python train.py --activation="swiglu" --qk_norm=false --attn_scale=0.125 --init="normal" --init_std_o=0.00667 --init_std_up=0.0312 --lr=0.000332 --warmup_steps=399 --decay_fraction=0.811 --decay_shape="linear" --batch_tokens=[8192, 16384, 32768] --seq_len=512 --z_loss=1e-05 --train_tokens=157700000 --steps=10117
MLP neurons of a small language model. Each row is named by its layer, matrix (gate and up: input weights) and neuron, and shows model dimensions 160-255. Each number is 128 + 32 x the weight over its row's rms, rounded and kept within 0 to 255. A neuron's up and down rows have the sign that makes its largest values positive.
After each neuron's rows, "fires after" lists the tokens most often just before its 100 highest values on Wikipedia text that the model never trained on; "fires on" lists the tokens most often at its 100 highest values on Wikipedia text that the model never trained on.

L8.gate542 [176 181 109 127 115 146 149 190 185  94 166 157 133  57 174  50 128 149  87 131 127 132 163 106 138  81  92  53 115 109 166 168 127 179 110  97 151 143 191 117 153 143 109  79 136 125 145 139 109 174 166 110 107  59 149 177 133 128 143 107 143 132 133 154  88 113 136  96 123 140 100  49 214 149  86 145  96 132 165 152 131 130 135 111 157 122 105 151 113 154 131 206 114 135 132 102]
L8.up542 [156  99 131  79 114 160  95 114 107 114 109 112 125  71 187 113 138 144  96 153 163 148 199 119 171 111 105  89 107 116 110 157 165 104 139 194 112 106 144 129 110 142 138 110 141 128 156 184 148 197 153 123 109  82 150 146 146  98 103 121  93 116 166 134 145 134 140 164 122 119 117 105 151 133 106 118 114 147 135  69 140  95 109 137  85 115 152  53 112 166 123 171 152 112 110 166]
fires after: " m", " M", "es", "r", "m", "mer"
fires on: "ov", "erv", "ol", "art", "ig", "ican"

L5.gate47 [ 91 121 180 163  92  95 147 221 108 109 127 193 166 166 108 142 175 136 125 119 107  86  69 108  80 124 105 150  99  96 125 151 156 124 192 169 135 160 123 142 105  81 125 102 172 148  93  89  94 121  70 132 114 112 147 154 130 139 141 194 109  94 139 107 139 153 140 141 132 139 111 134 125 170 124  54  95 150 173 110 149 206  97 109  81 134  90 109 113  75 130 163 162 120  92 111]
L5.up47 [109 126  98  76 111 135  58 150  83 105 130 186 147 133 153 121 155  96 102 125 138 121  96  87  94  91 193 112 116 155 163 150 178 114 216 144  93 100 165 135 123 190 157 138 167 154  94 138 101 137 115 120 147  94 142 177 167  88 208 186 156  88 122 141 209 162 147 127 109 100 127 141 122 168  96  76 138 114 128 162 114 156 154 131 119 186 100 108 174 104  53 173 144 144 111 120]
fires after: " ", "\n", "ace", "es", "-"
fires on: " |", "-", " ", "y"

L4.gate555 [110 139 161 102 179 152 140  64 116  63 146 140  95 159 135  76 145 156 170 190 116 143  84 118 146 103 168  53 111 127 121 147 164 134 139 138 109 123 101 129 148 110 131  82 192 162 197 201 148 112 122 122 148  99 131 134 127 200 172 111 111 186 132  39 106 134 205 158 118 150 144 148 145 139 154 153 169 126 119 112 186  97 193 126 149  86 123 103  76 112  84 153 142 150 123  96]
L4.up555 [103 178 166 107 205 107 118  80 154 138 130 165 125 132  97 129 149 141 141 115 134 146 130 128 111 103 145 167 105 100 137 115 139 119  81 141 102 101 140 129 161 143 144 117 120 227 130 175 139 132 116 173 186 122 115  92 125 122 121  83 163 167 135 104  84 194 145 171  96 133 134 155  65 126 139 127 130 125 103 146 171 111 140 169 134 165  82 129  96 152  68  77 135 197 129  99]
fires after: ".\n\n", "\n\n", " |\n\n", "=="
fires on: "==", "==="

L6.gate439 [136 198 181  89  73  86  92 160 100 145 146 116  79  51 127  87 100  83  97 104  87  81 190  90 175 161 120  99 111 174 128 119 115 157 174  91 155 170 120 145 135 141 142  98 148 133 129 135  77 119 170 101 255  89 194 148 144  95 108 125 155 122 125 126 121 105 138 157 130 148 183 128 178 132 157 112 155 141 128 147 177 111 164 137 143 111 107 138  94 127 165 139 154 137 116  96]
L6.up439 [148 222 199  91 104 133 140 156  63 189 147  59 137 115 141 114 125 126 100 163 106  81 128 107 133 205  87 103  97 147 130  69 101 169 167 111 178 130 120 104 143 140 134 138 122  76 106 156  97 133 166 115 168  88 153 154 113 114 145 122 130 102  83 108 103  75 131 176 132 136 163 131 138  73 154 115 146 132 104 176 150 103 119 132 221 126 143 130 187 144 158 184 162 154 137 130]
fires after: "9", "v", "n", "ust", "8", "1"
fires on: "est", "al", "8", "fer", "5"

L6.gate413 [186 192  99 162 114 159 174 129 157 109 117 128  93  86 143 110 159 132 126 147 203 117 104 122 139 121  98  93  55 151 139  72  80 158 147  86  55 138 122 148 163 165 143  57 161 108 178 164 185 161 145 146 187 125  51 157 115 103  79 107 132 166 136 117  99  61 139 106 126 138  58 113 110 132 141 120 143 150 103 115 133 171 157 130 140 103 129 129  87 146 173 139 133 102  84 116]
L6.up413 [116 126 114 145  55 139 107  88 164  71 135 102 103 157 176  76 140 152 132  88 149 146  64 140 140 159 159 141 101 125 122 143 134 150 162 124  88 161 171 138 163 105 168  41 173  57 155  98 156  96 159 184 100 153 119 187  93 145  99 108 172 134 139 140 112 100 122 103 102 136  91  90  71 150 107 164  50 113 148  73  95 156 175 139 122 100 140 138  80 122  96 137 156 162 132 122]
fires after: " v", " V", "ol", "e", " n"
fires on: "al", "um", "i", "e", "h", "ot"

L6.gate316 [129  68 132 139  75 149 110 114 137 103 129 136  69 185 139 160 112 113 140 138 131  93  48 137 149 120 127 126 153 105 125  84 137 102 111 101  70  41 163 101 151 145  72 115 127  85 117 169 129 120 155 133 126  99  91 144 101  78 132 123 141 150 153 112 106 137 127  69 170 159 116 145  95 119 119 175 117 151 126 128 167 177 106 190 156 137 116 121 130 124 105 121  67 124  73 145]
L6.up316 [145  99 158  76 109 231 141  99 124 117 150 105  96 251 143 180 141  81 154 186 104 106  66 137 143  76 166 108 128 139 123  89 146 115  97 130 133 137 128 114 145 176  88 123 130 105 129 132 138 121 125 141 120 129  82 130 137 150 133  91 121  88 136 142  96 166 136 105 160 151  96 148 109 101 105 130 135 128 196  83 147 100 100 150 168 128 133 112  84 139  82 150  33 110  70 144]
fires after: " (", " \"", " |", "R", " G", " "
fires on: "b", "e", "f", "p", "L", " R"

L8.gate327 [133 129 158 109  66 155 157  62 140  97 120 112 159 133 104 121 131 132 126 122 141 133 129 125 114 119 176  73  99 126 169 109  89 135 106 150 124 128 132 162 144  58 113 170  84 140 196 149 139 216 101  87  96 108 133  89 141  95 134  79 111 129  74 141 116 163 117 136 165 106 128 114 170 156 165 128 138 111 210  94 140 126 122  81 134 114 130 165 180 110 159 139  84 138  87 104]
L8.up327 [145 147 100 178 153 104 140  70 143  80 114 102 147 128 127  92 149 127  76 114 157 113 147 103 101 114  97 136 126 138 128 145 139 139 105  40  39 189 139 118 120 158 137 107 198 105 155  91 158 153 141 133 126 104 113 127 127  93 157 110 157 178  99 107 109  93 156 164 102 117 145 140 121  95 118 153 109 195 152 202 156 150 143  60 139 132 135 154 129  97 159 194 172 126 126 154]
fires after: "g", ",", "n", "im", "en", "on"
fires on: "es", " ", "os", "z", "ul"

L8.gate571 [145 111 153 115 124 144 107  92 120 124 143 112  98 215 124 140 103 209 138 119 149 108 118 147 164  97  96 129 100 176 154  59 143 135 150 141 159 132  92 127 123 130  89  81 116 195 151 175 112 195 112  98 128 112  93 179 102 101 103 107 158 138 173 130  88 161  98  74 158 157  78 105  66 129 156 108 132  93 137 138 157  98 144 112 136 130 128 168 134 133 107 131 115 176 148 128]
L8.up571 [146 152 127 148 105 102  89 133 107 109 154 144  85 132 143 137 150 125  89  50  84  60 133 123 136 101 118 136  90 143 153  24 150 100 103 136 189 162 128  94  97 130 159 132 148 136 138 124 103 138 200  96 154 144 169 135 129  85 141 131 177 106 130 158 119 114 123 171 145  85 100 112  96 178 127 130 117 144 154 143  85 200 152 169 125 113 127 149  54 154 109 101  86  92 119 115]
fires after: " the", " The", " c", "ra", "o", " an"
fires on: "y", "c", "at"

L6.gate656 [ 52 103 153 131  89 111 132 133 172  83 105  98 148 152 126  99 122 158 178  92 106 124 121 129  76 117 120 133 139 172  83 180 135 129 136 132 146 121 116 141 147 101 101 124 115 153 170 153 117 140 106  58 140  65 128 124 134  77 115 180  66 128 152  63 120 167 102 175 132 131 126 192 146 144 156 139  98 146 154  83 161  92 128  65 147 106 138 161 173 108 178  77  98 141 135 125]
L6.up656 [158 145 156 144 168 151 156 197  90 136 117 124 153 122 100 182 106 144 133  78 149 142 165 164 114 112 151 129 120 206 144 156 144 124 176 101 124 163 216 130 154 167 179 161 114 115  68 107 173  65 176  63 131 166 155 122 100 127 125 147  91 117 128  63 118 104  43 172 146  95 147 128 130 116 136 110 129 132 113 158 144 142 153 136 157 129 184 115 188 134  93 123 208  97 167 119]
fires after: " W", "d", "ust", "w", "W", "ee"
fires on: "h", "ral", "ar", "al", "k", "om"

L8.gate691 [159  58 143 146  79 179 194 195 122  67  89 108 152  99 120 125 166 154 132 110 155 143 126 156 122  51  92 119  96  59 118 119 137 154 189 155 140  53 162 116 150 129 123 132 142 117 171  74 144 168 176 131 140 121 113 130 116 115 139  87 143 134 132 118 100 115 153 136 127  54 182  81 144 102 104 113 141 154 160 134 113 144  94 110 190 130 115 149 142  94 150  90 165  45  95 146]
L8.up691 [113  60 169 150 142 107  93  60 140 107 119 144 170 120 107  89 138 129 105  46 175 114 155 128 158  96 146 117 128 142 167  79  97 120 173 157 135  86 115 152 142 117 141 129  69 169  88 125 174 141  69 165 136 172 130 133 111 123 104 186 117  70 112 130 113  88 116 125 139 143 138 118 140 119 172 135 127  70 152  58  67 152 114 122 173 159 148 153  90 140 151 154  54 116 105 123]
fires after: "h", " p", "op", "y", " P", "at"
fires on: "ot", "et", "le", "as"

L8.gate427 [138  47 103 145 101 133  88  96 201 130 135 200 129 110 102 104 130 100 121  57 148 112 131 107 129 107 103  92 142 169 110 133 127 160 142 105 131  88 156 114 106  86 119 138 163 108  85 119 132 108 116 163 119 129 189 111 110  84  95 120 157  70 169 138  95 135 135 116 155 165 130 104 176 124 100 109 117  67 172 138 109 146 106 159 148 136  70 123 134 120  76 173 121 151  86 180]
L8.up427 [167 102 130 130 148 110  96 161  87 179 160 140 101  97 132 138 128 147 144 162 111 121 181  84 125  73 108 139 119 131  86 105 134  69  97 106 108  75 142  96 138 157 141 219 159  91  92  81 123 124 102  86 177 155 114 202 102 123 132 117 122 123 110 157 104 124 183 141 123 156 179 135 120 137 123 160  63  93 137  69 180 102 170 142  64 102 138 148 133  81 120 105 125  77 127 103]
fires after: "at", "oc", "it", " ar"
fires on: "t", "c", "ect", "ent", "p"

L6.gate244 [ 97 137 165  78  91 146  86 104 109 168 156 130 123 125 161 115 127 116  68 130 178 106 157 170 118  55 135 127 122 165 109 115 184 112 120 178 131 129 102 147 136 123 134 178 114 112 151 140  49 165 165 128  78  90 138 133 144  62 110  81 110 124 101 129 144 149 160 126  91  80 102  79 174 110 101 156  81 230 121 179 131 152 144 129 122  84 113 109  60 149 141 152  90 157 149   5]
L6.up244 [145 131 107 109 100 151 119 108 142 174 110 162 119  78 192 107 163  97  46  93 210 143 136 127  87 144  82 152 109 109 136 124  87 157  43 156 161 138 126 164 104 153 118 141 167  99 154 109 116 169 117 159  51 126 175  90  94  94  87  66  99 151 158 134  84 171 109 101 112 109 140  73 140  80 157 104 140 164 116 124 168 150 173 119 125  66 117  96  95 108 143 172 104 132 136 132]
fires after: "m", " A", "ss", "mer"
fires on: "oc", "and", "ong", "ican", "le"

L5.gate249 [158 132 121 104  83 179 112 128 147 106 132 219 136 129 153 132 161 147 155 174  82 147  99 138  95  71 112 164 136 106 125 158 122 128 156 165  79 146 170 129 131 109  99  78 196 139 116 145 137 126 136 108 137 113 179 159 136 146 154 127 142 105 132  70  86 165 108 123 101  87 111  78 114 139  91  70 154  90 146 138 127 145 126 105 120 144  31 120 100 121  83 200  88 149 140 157]
L5.up249 [ 93  75 156  48 114 161 105 128 140  74 132  67 115 174 142 151  92 102 163 120 152 101 179 144 121 135 176 142  83 101  99  91 136 147 162 124 102 138 139 103 145 202 152 157 138 163 121 167 176 123 142 152 123 110 138  91 115 155 131 129 111 143 139 154 107 162  87 154 140 103 129 174 118 150  60 125 175  47 137  93 139 116 100  82  90 140 121 146 109 110 105  73  97 174 135 171]
fires after: " |", " ", "0", "1", "2"
fires on: " |", ".", " "

L6.gate697 [177 115  74 104 104 119 142 150 109 135 138 128 138 100 129 112  97 123 116 130 128 154 112  71  79  69 150 107 191 167  93 144 165 140  95 137 134 135 141 113 184  82 114  74 120 174 187 187 140 156 103 124 130  92 118 126 122  91 138  97 136 155 143 135  64 158 127 161 149 194 125 166 175 118 105 180 182 141  92 144  99  89 137 111 123 122 101 149 118 111 146 134 116 158 123 103]
L6.up697 [146 120 135  47 101 152 130  52 120 127 117 131  72 143 186  95 135 150 100 134 122 149 112 142  95  85 123 116  88 109 104 181 147 162  99  96  99 120 145 119 135 118 157  75 192 109 150 132  52 149 188 159 124 136 149 120 130 102 120 105 109 154 109  86 108 133 114 188  94 113 110  92 102 174 131  86 131  89 173 187 136 117 108  96  89 138 132 121  72 109 109 168 115 212 138 122]
fires after: " ", ".\n\n", " |\n\n", "==\n\n", "\n\n"
fires on: "===", "=="

L6.gate513 [117 175 123 121 158  90 168 116  96 145 108 144 112 146  79 108  70 143 181  59 150 135 169  91 135 162 113 180 125 184  99  89 101 110 180 191  97 148 111 135 136 122 102 123 174 201 172 119 131 221 107 188 151  85  95 128 114 146 132 115 138 120 147 123 148 161 126 182 137 129 140 156 109 136 184 119 143 164 139 141 115 127 149 168 149 146 113 218 118 105 107 150 111  87 101 122]
L6.up513 [ 70 156 124 120 113 129 134 133 143 146 148 112 112 156 146 103  59 110  98 144 138 149 156 167  65 123 183 154 169 136 131 145 172  85 129 161  77 163 122  77 116  97  77 162 143 198 180 118 155 147  33 158 116 115 164  83 153 141 156  92 110 128 129 134 124 164 128 204 130  97 117 172 130 169 139 159  82 123 167 100  71  78 167  86 102 153 127 132 173  97 109 125 158 156 121  88]
fires after: "l", " comp", " part", "b", " b", "g"
fires on: "o", "et", "s", "-"

L6.gate220 [212 170 150 134  99 146 147 134 130 122 137 125 131 111 104 122 134  96  78 131  80 117 115  72 144 164 107 103 158 151 113 128 142 148 161  44 176 112 108 177 128 110 135 147 147 153 166 144 105 182 125 154 202  89  73 172 140 124 133 148 232 116 145 137 165 103 155  95 140 150 102 160 129 159 164 134  86  82  98 121  87 157 142 139 158  71 109 141 121  75 152  66 159 118 105 175]
L6.up220 [186 169 147 146 145  81 151 205 106 126  72 126 139 106 189 132 150 118 110 136 121 166  91 114 128 171 111  89 182 175 119 137 156 194 120 109 104 152 123 130 155 134 105 146 134  61 123  86 143 210 121 127 162  82 154 117  95  83 101 134 186 117 197  91 138  92 130 115 123 139  87 144 140 110 125 100 156 133 119 121 113 165 131 136 202 155 120 152 125 125 182  52 157 162 109 149]
fires after: "1", "9", "0", "8", "7", "4"
fires on: "–", "1", "7", "0", "3", "8"

L5.gate488 [ 96 159 153 147  94 122 130 159 115  71 121 159 118 153 134 124 189 150 136 123 146 114 101 199  92  92  86 101  65 116 130  97 148 126 190 119 106 128  88 122 114 153 120  61 168 172 107 112 163 147 107 140 131  89  93 112 114 118 135 175 101  92 137 107 146 172  94 162 111 129 139 161 130 131  61  66 116 129 199 102 145 165 109  84  50 141 157  92 103 120  82 167  81  88 144 141]
L5.up488 [148 131 162 119  99 164 123  77 103 108 116 120  87 150 192  72 165 125 161 180 106 103 101 186  94 131 124 112 106  98 125 110 123 149 141  60  78 161 118 116 164 202  85 118 162  96  78 111 127 156 175  60 116 120 134 126 121 161 142  99  94 109 136 118  81 182 145  91 125 123 127  77 143 129  93 117  91  72 150  88  86 116 138 143 191 133 136 113 145 109  49 113 127 116 106 150]
fires after: " |", " "
fires on: " |", " ", ","

L8.gate662 [139 141 102 109 142  77 146 149 158  71 139 153 142 138 120  48  78 186 154 125 144 101 100 146 170  51 104  82 105 148 159  73 119 166 125 140 125 112 127 130 165  93 144  39 146 129 159  91 180 142 114 124 127 112 115 116 168 156 177  86 148 129 130 193  68  67 179 172 179 168 125 143 149 221 135 134 105 148  99  74 167 132 122 137 154 131 134 167 134  93 203 139 115 159 126  75]
L8.up662 [137  93 138 123 118  84 128  79 157 107 146 184 104 104 111 118 121 187 150 184  94 143 110 135 119 110  90 146 138 106 138 183 134 144 119 119 109  99 151 113 143 194  86  52 178 196 126  91 150  99 131 147 105 143 144 164 146 182  99  65 158 146 166 123  83 141 139 162 105 135 144  76 151 136  93 124 134 140 143 144 159 103 114 112 108 173  99 176  90  34 112 141 141 105 141 140]
fires after: " L", " l", "0", "ol", "L"
fires on: " m", "um", "ov", "i", " l", "e"

L8.gate121 [115 117 145 131 140 150 160 115 111  50 110 102 115 136  95 188  92 204 121  94 114  93  92 116  79  90 124 116 139 111 156 162 138 139 167  90 122  90 178 149 138  97 132 110 135 137 129 137 136 174 138 121 175 132 122 128 126 128 170 111 157  93 113 109 106 168 162 190 137 175 126 139 121 139 147  97  79  87 124 115 155 126 167  89 170 105 163 188 156 100 116 151 149 155 144 163]
L8.up121 [173  90 175 106  67 156 148 131  74 184 105  98 111 110 165 191 139 154 171 101 128  98 144 115 168 135  72  94 139 128 116 105 124 159 127  94 157 117 151 186 107 186 116 131  76 115 147 147 115 148 161  47 141 123 153 102 120  92 140 135  97 122 102  76 153  96 179 103  62 133 134  49 108 225 170  65 120  83 129 105 106  93 186 143 210 100 130 121 149 130 150 158 100 156  55 130]
fires after: "c", " R", "and", "ist", "ot"
fires on: "k", "id", "ec", "ric", "al"

L6.gate596 [124 159 129 113 138 170 149 125 173 115 119  94  92 135 125 163 187 147  66  54 135 140 108  93 141 188 128 106 152 136  83 100 128 173  89  92  64 142  75 118 153 132 140 126 104 108 160 146  77 195 138 140 156 136 116 181  89 110 137 116 143 131 131 126 154  80 154 106 103 131 180 147 131  98 155 157 105 125 103  86 119 183 203 100 182  63 136 106  97 165 101 140 148 164 139 121]
L6.up596 [118 142 185 112 180 126 141 147 122 127 145 112  64 128 176 109 151 131 119 155 193 140 129  83 151 193 146 115  89 123 138 108 123 148 111 144 137 134  55 133 155  66 132 151 133 133 146 126 117  75  52 122 160 156  96 131 123 100 203 140 140 129 154  82 119 120 112 163 122 109 152 106 151 123 118 159 104 100  81 135  86  98 159 156 184 159 161  83 169 102 155 136 134 179 185 105]
fires after: " was", "e", " e", " p", " E", " were"
fires on: "x", " the", " in", "ver", " for"

L8.gate494 [140 161  95 123 184 156 132 137 117 106 123 159 104  75 105  36  83 132 151  86 114 203 144 100 137  97  83 163 175 101 141  66 108 137 116 125 133 107 130 151 144 143 148 182 128 130 102 112 133 122 141  89 184 105 162  91 141 148 128  86 186 151 151 183  94 115 130 163  63 165 144 157 155 125 169 126 151 126 180 109 134  93 175 106 157 195 125 120 155 137  99 138  88  87 134 124]
L8.up494 [151 136 183 135 229 128 131 130 156 111 125 165 122 138 146 130 135 126 158  93 142 147 110 129 104  91 149 134 120 175 149 131 169  99 134 129  68 136  86  76 115  94 169 192 127 149 125 145  89 108 120 145 176  89 133  92 135 200  96 146 102  14 121 131 137 152 138 140 166 107 143 139 179 177 151 204  70 154 103  61 156 164 108 165 165 119 101 123 197 123  88 163 140 115 144 138]
fires after: "g", "b", "m", " b", "in"
fires on: "orn", "iss", "in", "an", "n", "s"

L6.gate52 [152 131 185 147 121 122  80 109 114 101 112 107 144 149 126 137 144 136 116 160 109 122 142 119 160 158 137 103 152 111 125 151 137 124 120 127  95 116 138 142 107  94 120 208 136  98  97 128 113 126 137 121 156 109  90 178 112 103 154  75 152 162 162 104 134 142 139 148 163 194 138 104  95 163 118 181 123 179 132 154 128 176 134  98 147  84 158 141 167  73 133  91 193 103  94 149]
L6.up52 [143 147 149  95 123 156 105 182 129  76 109 146  93 134 148 118 113 121 126 144 141 124  94 138 137  91 160 133 137 115 147  95 136 110 175 142  90 137 168 126 161 108 122 128 155  95 107  88 204 112 162 148 154 129 129  84 151 185 123  49 150  85 127  95 151 144 102 141 125 113  91 128 143 136  41 121 151 156 156 167 118 126 152 139 109 131 131  91 128  91 133 170 124 125 133  98]
fires after: "R", " |", " Pro", " R", " re", "D"
fires on: "ep", "e", " V", "v", "p"

L8.gate277 [ 75 137 168 192 133 114 112 167 138 116 133 128 116 139  99 147 135 126 114  91 113  81 193  89 150 199 125 124 140 157 141 103 177 125 144 205 128 113  64 158 141 136 102 111 119 146 141 165 113 112 177 109 157 121 109 108 117 109 131 113 155 116 127 132 172 162 134 131 134 160 110 163 104 138 169 169 105 164 110  97 203 130 155 128 107 179  88 129  93 112 143  70 108  99  74 130]
L8.up277 [ 94 123 150 106 105 155  71 152 106 114  95 113 118 157 118  99 142 122  97  97 147  89  87 100 126 130 180 158  76 132 124  74 201 145  76 125 130 112 131 116 120  61 141  52 101 172  92 126 135 104  84 151 121 163 129 145 115 163  80 155  46 145 142 139  78 171 137 141 136 106 164 115 115  78 100  82 111 147 153 149 138 132 123 167 122  95 197 155 196 149 183  81 171  76 130 112]
fires after: "ver", "am", "iv", "oin", " he", "ear"
fires on: "ed", "al", "il", "ct", "ch"

L6.gate598 [161 107 112 113 138  96  60 139 127 165 156 106 122 163 145 110 127  85  99 154 110 103 135  85 134  53 144 146 137  78 139 162 165 144  61 130  71 168 144 153 126 186 158 138 140  91 103 130 130 127 133 105 118  98 130 175 150 111  54 129 115 141 129 135 103 188 101 110  94  94 145  52 183  92  72  82  91 179 117 138 175 168 114 131  78 187 106 132 126  87 122 150 115 126 109  88]
L6.up598 [124  37 155 130 209 179 117 151 134  74 130  98 138 143 146 114 185 118 143 180 181 148 125 189  98 179 161 147  82 136 112 167  53 175 203 151 135 182  63 109 142  97 142 117 119 148 118 127 151 137 105 158 117 156 155  39 176 176 154 141  68 132 153 129 135 114  89 126 120 110 133 150 191  86 124 124 214  93  90  95 125 134 100 113 194 147  92  92 109 117  90  90 114 161 105 129]
fires after: " at", " A", " ", " \"", " (", " al"
fires on: "t", ".", " |"

L6.gate662 [129 186 117 130 119 194 154 153 132 127 151  92 136 149 157 162 165 147 102 142 104  82 136 121 163  73 111  43 141 153 123 103 124 129 142  88 100 164 192 134 156 158 138 177 145 128 164 102 113 140  81 116 157  92 124 139 179 100 175 146 142 148 115 126 169 117 112 182 139  99 167 125 176 101  94 206 148 146  76 162  81 136 136 137 117 117 141 105 148 136 171 167 156 112 145 118]
L6.up662 [123 156 154 160 128 166  46 113 124 143 127 136  98 178 134 145 211 147 138  98 161 110 174 147 128  99 141 113  63 175 138 142 179 119 129 127 105 125 112  95 114 137 163 118 120  92 157 139 161 161 106 147  95 121 132 139 144 135 116 156  79 123 137  97 119 156 109 106 137 111 120 155 113 138  97 127  84 191 142  90 150 128  63 153  28 122 113 164 128 136  98 110  87 130  97 129]
fires after: " (", " J", " as", " M"
fires on: " part", "oh", "ember", "E", "1"

L6.gate391 [140 137 123 130 112 130 121  92 167 138 108 186 118 118  85 114 186 108 132  91 146 149 143 131 135  78  80  98 108 134 125  71 156 176 130 163 130 117 136 117 151 132 117 114 123 114 118 137  75 193 121 146 179 109 111 140 159  97 105 128 210 134 145 166 120  85 168 111 130 136 123  55 163 204 107 154 125 109 164 127 109 187 133 124 136 114 148 124 101 168  69 123 130 139  99 109]
L6.up391 [137 121 125 110 134 133 117  80 145 108 146 106 121 144 143 136 161  91  69 102 104 112 195 189 114  45 123  98  68 117 109 132 131 156 189 120 122  88 210 124 154 100 112 171 114  93 117 135 131 110 135 107 151 121 155 116 169 104 182 139 173 124 152 161 168  98 103 120 155 115 138 144 113 208 123 175 114  39 140  92  91  92  98 147 108 201 157 159 123 116 102 150  68 116 122  95]
fires after: " p", " P", "o", "it", "ol", "at"
fires on: "et", "ic", "ric", "ent", "p", "nt"

L8.gate695 [132 141 131 147 119 148 124  80 112  75 126 139 103  59  73 100 111 170 152 105 145 144 140  82 146 167 198 118 134  89 104 157 109 158 206  93  94 120 133 127  65  88 163 148  71 179 175 138 153 120  46 110 131 109 138 113 164 146 146 111 116 140 154  82 109 113  96 112 166 166 124 170 157 129  93 128 159  81  99 119 112 121 150 117 134 133 172 138 126 131 169 105 143 100 117 152]
L8.up695 [140  85 125 175 175 128 115 135 144  98 151 119 102  70  92 133 171 140 155  75 162  94 101  92 176 140 182 127 124 135 113 145 153 162 105  55 138 111 123 118 118 115 171 158 170  73 146 135 169 134  77 141 136 121  38 100 138 141 140  82  96 115 110 153 145  92 133 113 149 103 121 134 144 116  70 113 188  95 109 186 162 161 119 119 124 151 104 129 143 157 152 133  94  34 168 124]
fires after: " d", " he", " con", "o", " st"
fires on: " al", "es", "l", "ep", "s", " th"

L6.gate371 [ 77 125 130 165 122 165  78 175 126 112  93 153 122 120 122 108 149 155  88 116 113 126 126 155 118  94 112 130  97 179 136 122 103 140  95 149 106 126  91 158 144  69  95  91  99 126 136 136 113 146 120 145 117 163 143 115  53 170  98 133  92 134 131 123  73 108 137  92 163 116 172 166 181 113 135 141 108 114 143 132  96 174 146  94 146 118 151 116  99 182 118 112  28 127 140 125]
L6.up371 [132 157 120 100 106 152 119 201 122 158 123  72  59  76 123 104 110 228  90 107 104 164  93 136 141 146 116  69 169 131 134 116 191 137 108 164 154 127  98 104 178 124  67 100 121 163 114  91 195  98 134 132 111 141  54 130  69 128 134 130 128 132 151 137 104 141 203 111 134 188  93 138 178 114 103 133 162 125 167 127  44  85 168  97 184  86 162  88  98 171  91 148 161 168  95 131]
fires after: "oc", "or", "on", "c", " us", "om"
fires on: "i", "ed", "th", "m", "n"

L5.gate33 [132 112 136 117 159  95 186  74 114 130 162 108 144 177  94 110 155 190 131 127 106  85  78 100 167 162 124 100 164 124  93 117 129 168 142 113 107 135 122 159 153 138 122  78  94 124 169  89  74 136 153 166 154  83 128 144 121  86 119 149 153 122 108  65 110 104 157 109 175  95 121 194 197 177 110 192 148 186  65  91 142 122 112  74 182 103 127 180 136  98 154  74 135 137  87  99]
L5.up33 [154 117 176 147 125 152 137 165 148  75 107  29 109 133  65 108  97 157 158  87 159 149 129 172 180 157 108 133 126 144  95  90  97 108 137 104 152 132 140 150 125  91 150  94  74 154 120 120 138 140 117  92 178 144  72  92  87  79  94 100 173 172 145 123 144  43 172 122 129 113 138 156 129 152 118 153 154 125  86 135  98 113 150 121 175  91 149 131 170 126 184  83 121 133  96 116]
fires after: "7", "2", "9", "3", "4", "1"
fires on: ",", "1", ":", "-", "),", ")"